MLP neurons of a small language model. Each row is named by its layer, matrix (up: input weights; down: output weights) and neuron, and shows model dimensions 160-223. Each number is 128 + 24 x the weight over its row's rms, rounded and kept within 0 to 255.
After each neuron's rows, "raises" lists the tokens whose logits its output raises most directly, leaving later layers aside.

L15.up754 [165 157 183 152 154 126 107 146 128 129 147 158 106 119 105 153 160 133 127 102 133 158 141 108  71 148 112 184 168 119 116 130  79 151  83 135 123 120 143 100 108 165  94 136  96 141 153  94 127  58 139 137 137 106  83  73 114 153 126  97  78 158 122  87]
L15.down754 [190 125 154  91 141 103 134 112 126 107 133 108 115 121 115 173 138  92 176 183 116  84 149 159 157 125 152 149 129  93 108 164 102 185 104 121 123 119 121  93 115 152 169 159 108 125 143 163 156 114 144 154 129 134 138 148 130 125 128 110 121 144 158 203]
raises: "er", "ere", "et", "chan", "erc"

L15.up201 [143 116 165 152 126 123 109 126 100 119 111 148 167 129 142 135  82 176 116 159 127 116 140 128  83 112 163 146 137 148 143 168 133 178 104 136 157 131 125 155 115 143 140 115 114 108 148 117 150 132 157 129 130 106 138  77 133 132 136 107  97 140 100 123]
L15.down201 [126  98 144 108 109  94 115  98 128 182 152 107  96 111 106 148  90 127 169 119 113 141 111 147 146 156 144 129 129 114 102 114 116 115 106 151  89 135  85 104 132 115 129 130 136 115 150 131  96 183 113 123 136 110 129 135 116 111 131 119 104 149  92 100]
raises: "hl", "hn", "hing", "chn", "ch"

L2.up459 [143 155 159  99  78  97 124 122 121 155 116 117 152 129  96 125 124 119 137 137 162 130 155 136 134 131 123 105 163 103 153 145 127 122 127 132 115 125 139  91 122 143 115 129 149 147 125 126 153 114 143  95 151 134 150 142 163 140 106 150 127 120 145 136]
L2.down459 [116 138  86  79  85 123 149 124 128 134 142 114 141 140 110 147  97  99 120 161 159 145 134 144 124 152  72 118 158 111 136 130 154  89 145 114 113 119 129 115 118 167 102 132 179 103  83 151 170 114 171 118 121 120 109 160 167 131 101 142 160 110 180 100]
raises: "unte", "unt", "ute", "ust", "utes"

L9.up448 [133 149 214 188 115 127 149 116 108 118 150 126 104 129 144 129 110  71 136  98 126 142 158 164 139 141 139 141 135 149 128 125 161  88  95 107 125 130  96 140 147 122 148 120 125 133 136 122 130 142 116 112 140 133 148 141 118 112 121  83  65 180 125 105]
L9.down448 [191 163 133 142 103 108 127 118 128 139 136 110 153 133 149 131 129 142 149  99 165 129 103 149 170 109 139 137 154 111 104 165 122 163 100  76 106 142 141 142 130 157  98 131 129 111 149 110 133 164 155 139 102 145 109 153 117 140 140 142 114 120 162  90]
raises: "nic", "gers", "nal", "die", "ns"

L13.up799 [135 105 110 123 184 150 128 131 123 121 130 163 144 131 171 148 103 164  91 103  96 158 139 128 101 119 113 127 145 131 146 108  90 121 145  97 130 106 140  80 173 133 136  90 131 116 152  87 131 130  92 118 144 106  81 111 152 135 138 105 110 105 110 117]
L13.down799 [133 124  75 154  75 158 137 138  99 137 145 147 132 119 122 125 149 142 105 134 117 157 140 126 101 124 122 125 134 164 100 142 116  94 171 107 153 124 117 147 152 164  92 120 116  98 131 126 131 151 120 153 112 100 139  85 150 115 148 157 117 104 131  79]
raises: "iet", "w", "wn", "y", "ken"

L9.up1010 [153 146 106 169 121 121 122 134 100 180 130 147 140 134 150  93 117 108  84  74 112 165 107 133 139  98 128 133 167 102 124 113 119 111 121  98 105 107 129 157 123 111 112 153 102 138 117 108 111 140 167 127 155 141 164 128 107 100 128 144 108 132 111 141]
L9.down1010 [137 135 155 105 119 115 118 125 114 118 127 133  98 131 128 124 125 173 133 163 121  99 119 152 128 153 179 108 143 116 148  97  77 146 118 116 156 122 124  82 147 140 133 112 131  97 116 191 149 113 138 149 154 117 130 120 115 151 113  95 134 122 108 122]
raises: "s", "ž", "ened", "bil", "sch"

L15.up903 [142 136 142 132 125 131 139 150 121 125 174 153  98  88 141 130  93 134 144 131 121 174 135 133  97 121 137 139 174 165 122 107  95 139  74 205 107 103 169 164 159 132 118  71 114 121 123 122 177 124  87 128 140 120 147 128 116  90 106 112 133 144 132 122]
L15.down903 [174 142  96  96 127 136 155 145 149 113  67 101 128 125 113 142 105  89 170 147 135  91 127  74 132  99 127 149 137 138  28  89 110 105 135 116 111 132 153 133 105 124 131 151 121 126 111 161 120 104 145 106 131 130 131 136 106 125 110 159 136 144 153 107]
raises: "can", "cal", "cer", "cos", "stic"

L9.up417 [169  80 131 114 147 171 118  95  88 132 131 194 126 137 134 116 134 118 153 126 134 142 116 150 132 106 142 130 139 164 100 183 108 127 124 163 108 131 106 131 125 183 154 146 114 139 135 153 136 133 146 129 135 152 100 162 139 135 152 107 139 114 128 134]
L9.down417 [184 151 141 145 121 120 130 150 139  87 156  92 133 131 146 126 160 156 152 181 136 175 142 116 145  95 116 169 138 138 123 100  88 136 154 130 129 102 112 155 140  95  92  85 138 104 129 124 127 137 161 108 124 117 152 163 103 135 143 106 107 162 129  91]
raises: "sis", "si", "jun", "du", "ç"

L3.up43 [156 163 141 102 109 170 139 118 115 142 142 150 125 122 120 147 165 110 154 157 180  69 137 153 163 129 156 123 181 110 144 115 118  96 133 140 139 124 142 111 107 127 128 103 116  97 134 103 112 131 107 102 166 146 136  96 108 180 126 133 116 112 115 137]
L3.down43 [118 162 121 126 123 170 135  73 125 103 131 100 133 131 109 120 158  95  97 136 161 127 136 117 136 104 166 131 148 125 109 120 111 139 132 119 109 114 113 160 136 117 121 103 180 123 110 124 144 114 168 159 118  86 173  95 180 123  93 116 108 128 142 141]
raises: "iment", "ments", "ify", "ified", "ment"

L15.up654 [165 123 117 130 120 138 156 131  81 162 110 104 104 115 144 130 142 155 168 115 168 188 126  56  85 107  95 161 133 147 143 143 137 142 118 134  79  92 121 120 117 113 113 151 116 119 144 123 120  89 126 146 141  70 114 142 109 111 143  96 156 143 127 166]
L15.down654 [134 139 129 125 113  87 142 182 111 131 146 129 163 103 128  91 110 148 114 147 126 129  72 130 148 145 149 173 133 152  85  91 159 152 150 160 120 149 133 129 118  66 130 114  88 124 123 130 110 143 140  97 107 122 130 120 159 135 103 129  89 156 115  99]
raises: "lla", "ired", "ller", "ll", "rand"

L14.up375 [152 120 150 161  99 134  95 144 138 141 164 101 106 137 100 116 110 122 154 104 110 146 109  96 118 120 125 143 118 161  92 146 131 137 110  68 139 133 149 126 136 129 127 130 114 178 167 122  97 137 129 152 138 136 118  83 112 110 117 139 147 170 126 135]
L14.down375 [133 116 112 141 145 107 120  96 134 158 118 111 113 124 118 163 136 103 166 173 127  95 129 169 125 123 102 118 122 117  51 141 119 104 110 120 126 115 107 143 122 123 110 149 128 121 105 135 143 148 122 116 116 112 146 171 125 151 136 120 160 168 100 124]
raises: "ly", "nam", "more", "es", "as"

L2.up396 [142 156 121 152 113 100 124 121 132 122 126 108 166 146 135 114  99 106 194 136 107 163 119  78 129 155 157  71 134 128 135 115 111 146 112 123  93 100 103 155 125 163 112  63 106 104 145 110 144  87 131  96 134 107 120  71 120 126 138 143 115 112 121 129]
L2.down396 [120 184 138 146 101  91 133 128 150 143 149  96 183 135 115 123 105 123 174 102 109 128 145 127 158 139 111  92 137 117 139 130  85 118 122 122  89  98  87 170 153 133  83 115 144 114 141 135 188 130 114 172 105 115 130 133 151 151 116 137 110 139 116 134]
raises: "enti", "ens", "end", "itude", "rod"

L15.up426 [133 138 111 131 149 118 108 130 106 116 139 133 144  90  88 127 138 150 125 117 144 144 112  84 146 111 128 135 139 132 143 118 106 111  90 139 116 135 128 129 126  94 173  90 117 121 141 133 149 109 123 104 133 143  90  90 133 169  99 108  97 173 139  86]
L15.down426 [216 129 103 140 173  48 113 153 131 119 100 150 115 187 149 157 124 107 144 111 160 169 115  71 118 139 116 120 138 127 128 123 107  92 115 170 120 119 118 149 134 174 135 156 137  90 166 136 144 150 124 105 112 138  62 108 149 162 119 122 124 130 120 126]
raises: "ally", "dy", "ground", "hee", "play"

L14.up490 [139 141 143 145 101 154 151 117  80 151 125 137 122 122 118 119 107 134 126 139 143 130 102 130  92 146 114 119 150 165 133 140 149 130  97 139 107 133 171 122 143 150 105  71 135 138 135 154 133 144 133 118 105 144 132 156 107 138  69 145 164 160 157 149]
L14.down490 [126 112 140  92 133 119 120 126 137 141 158 138 131 155  81 181 127 111 146  82 108 117 120 138 149 118 144 113 149 134 117 152 117 120 118 138 126 103  97 118 156 123 148 131 117 159 138 137 166 124 127 146 152 113  88 145 144 120 133 126 107 153 139 147]
raises: "ne", "ning", "ns", "s", "nes"

L13.up329 [117 151 141 107 124 108 167 148 116 154 119  96 145 117 123 136 140 124 137 152 141  99 150 115 139 143  73 133 118 139 130 112 145 158 149 119  93 131 114 123  76 166 117 108 125 160 154 140 132 112 162 106 139 153 114 114 146 139 128 164  85 112 122 132]
L13.down329 [152 148 143 121 160 129 132 126 124 126 142 157 145 144 145  93 137 123 133  91 150 131 132 107 144 132 169 200 135 148 156  96  82 128 144 149  98 112 123 134 122 113 124 136 139 142 107 129 166 129 121 157 132  98  99 151 134 143 103 118 135 132 209 119]
raises: "to", "jo", "jun", "leg", "ho"

L13.up391 [178 173 171 161 128 154 136 160 122 119 167 130 103 105 104 110  63 145  92 107 117 134  89 103 173 119  83 127 108 103 142 157 149 116  83 123 109 104 166 133 146 124 162 136  84 167 138  98 162 147 127  94 138 160  99 168 142  62 140 162 116 160 146  87]
L13.down391 [146 141 153 112 144 133 142 139 143 162 144 100 125 100 119 127 116 113 120 134 125 115  93 124 136 132 142 180 120 101 125 127 129 121 123 114 123 143 136 166 157 124 122  97 141 130 125 160  88 157 112 146 113 133 142 147 112 163 151 113  91 182 110 128]
raises: "b", "x", "bell", "dy", "bel"

L14.up500 [122 125 169 140 153 104 144 128 113 115 136 123 122 137 141 125 131 131 127  87 123 173 106 134 116  69 143 144 146 137 127 131 124 158 103 151 119 140 111 119 163 169 136 113  98 144 131 112 130 150 121 100 136  73 156 143 154 147 134 142 129 116 113  89]
L14.down500 [128 100 113 149 134 109 125 130 127 134 165 125  93 109 142 158 122 129 151 135 128 109 106 124 136  98  86  98 110 117 103 157 137  91 101 130 175 108 140 115 120  84 146 124 114 159 133 119 163  86 118 138 101  82 125 102 103 118 139 185 123 106 119 126]
raises: "U", "G", "K", "Z", "V"

L14.up41 [124 166 188 108 171 132  86 101 114 158 107 138 128  83 136 138 127 121 125 120 145 119 119 107 156 140 122 150 113 133 133 119 164 158 146 149  84 148 144 140 107 139 148 112 133 144 124 111 133  73 120 120 143 141 174 150 117 140 131 140 123 169 148 128]
L14.down41 [129  95 165 118 126 127 147 118 135  84  93 123 141 108 150 187 143 124 116 101 108 124 101 131 167 137 158 155 126 160  55 151 155 136 164 143 110 120 184  85 127 151 127 145 130 138  95  95 132 163 114 100 141 143 141 106 121  99 143  85 103 102 152  79]
raises: "the", "tes", "ter", "thing", "se"

L14.up363 [153 125 139 136 127 101  69 121  89 133 111 112 139 102 122 117 135 117 123  96 121 147 136 155 104 120 132 160 140 142 135 146  99 125 130 138 139 124 142 151 153 116 137 105 111  98 119 137 129 127 146 123 156 129  97 117  98 133  94 136 122 141 112 106]
L14.down363 [142 141 124  87 128 147 116 134 148 108 193 173 140 144 152 111  66 117 109 141 137 149 147 137 129 104 147 129 135 149 151 128 115 120 130 113 145 136 168 125  90 105  82  98 120 117 129 110 147 138 145 154 122 128 134 138 139 155 128 132 112 124 122 148]
raises: "mission", "ited", "iment", "it", "ree"

L13.up417 [193 130 136 113  98 101 123 142 152 160 110 166 136  75 105 134 127  90  92 100 126 110 136 106 132 101 136 112 190 125 113  95 148 158 126 127  93 120 147 112 138 130 136  94 112 132 118  91 137 126 155 116 144 142 186  84  90 119 124  78 107 150 134 141]
L13.down417 [103 182  86 103 120 131 154 131 139  95 130 125 137 107 126  76 118 174 182 135 127 123 116 146 110 120  95 123 116  93 203 158 110 155 142 115 137 107 110 132 110 120 103 144 100 160 112 102 138 100  61 117 133 119 132  84 125 107 115 125 128 137 189 185]
raises: "sch", "set", "s", "si", "see"

L14.up174 [111 132 158 130 128 143 119 162 113 158 122 125 177 131 100 110  86  82 122 114 106 146  80 128 112 119 179 100 146 107 108 120 129 106 122 154 111  96 164 128 152 135 178 131 155 151 143 124 140 106 103  94 156  99 117 141 124 137 145  95 135 163 113  93]
L14.down174 [ 26 118 111 136 149 129 150 127 166 114 148 119 130 131 141 118 135 153 159 117 137 108 169 140 109 141 111 126 131 130  46 100  98 168 118  86 120 122  90 138 124 152  84  98  98 125  67 156 109 123 156 122 137 148 130 140 131 138 136 114 131 118 108 111]
raises: ".", "ly", "ived", "li", "lit"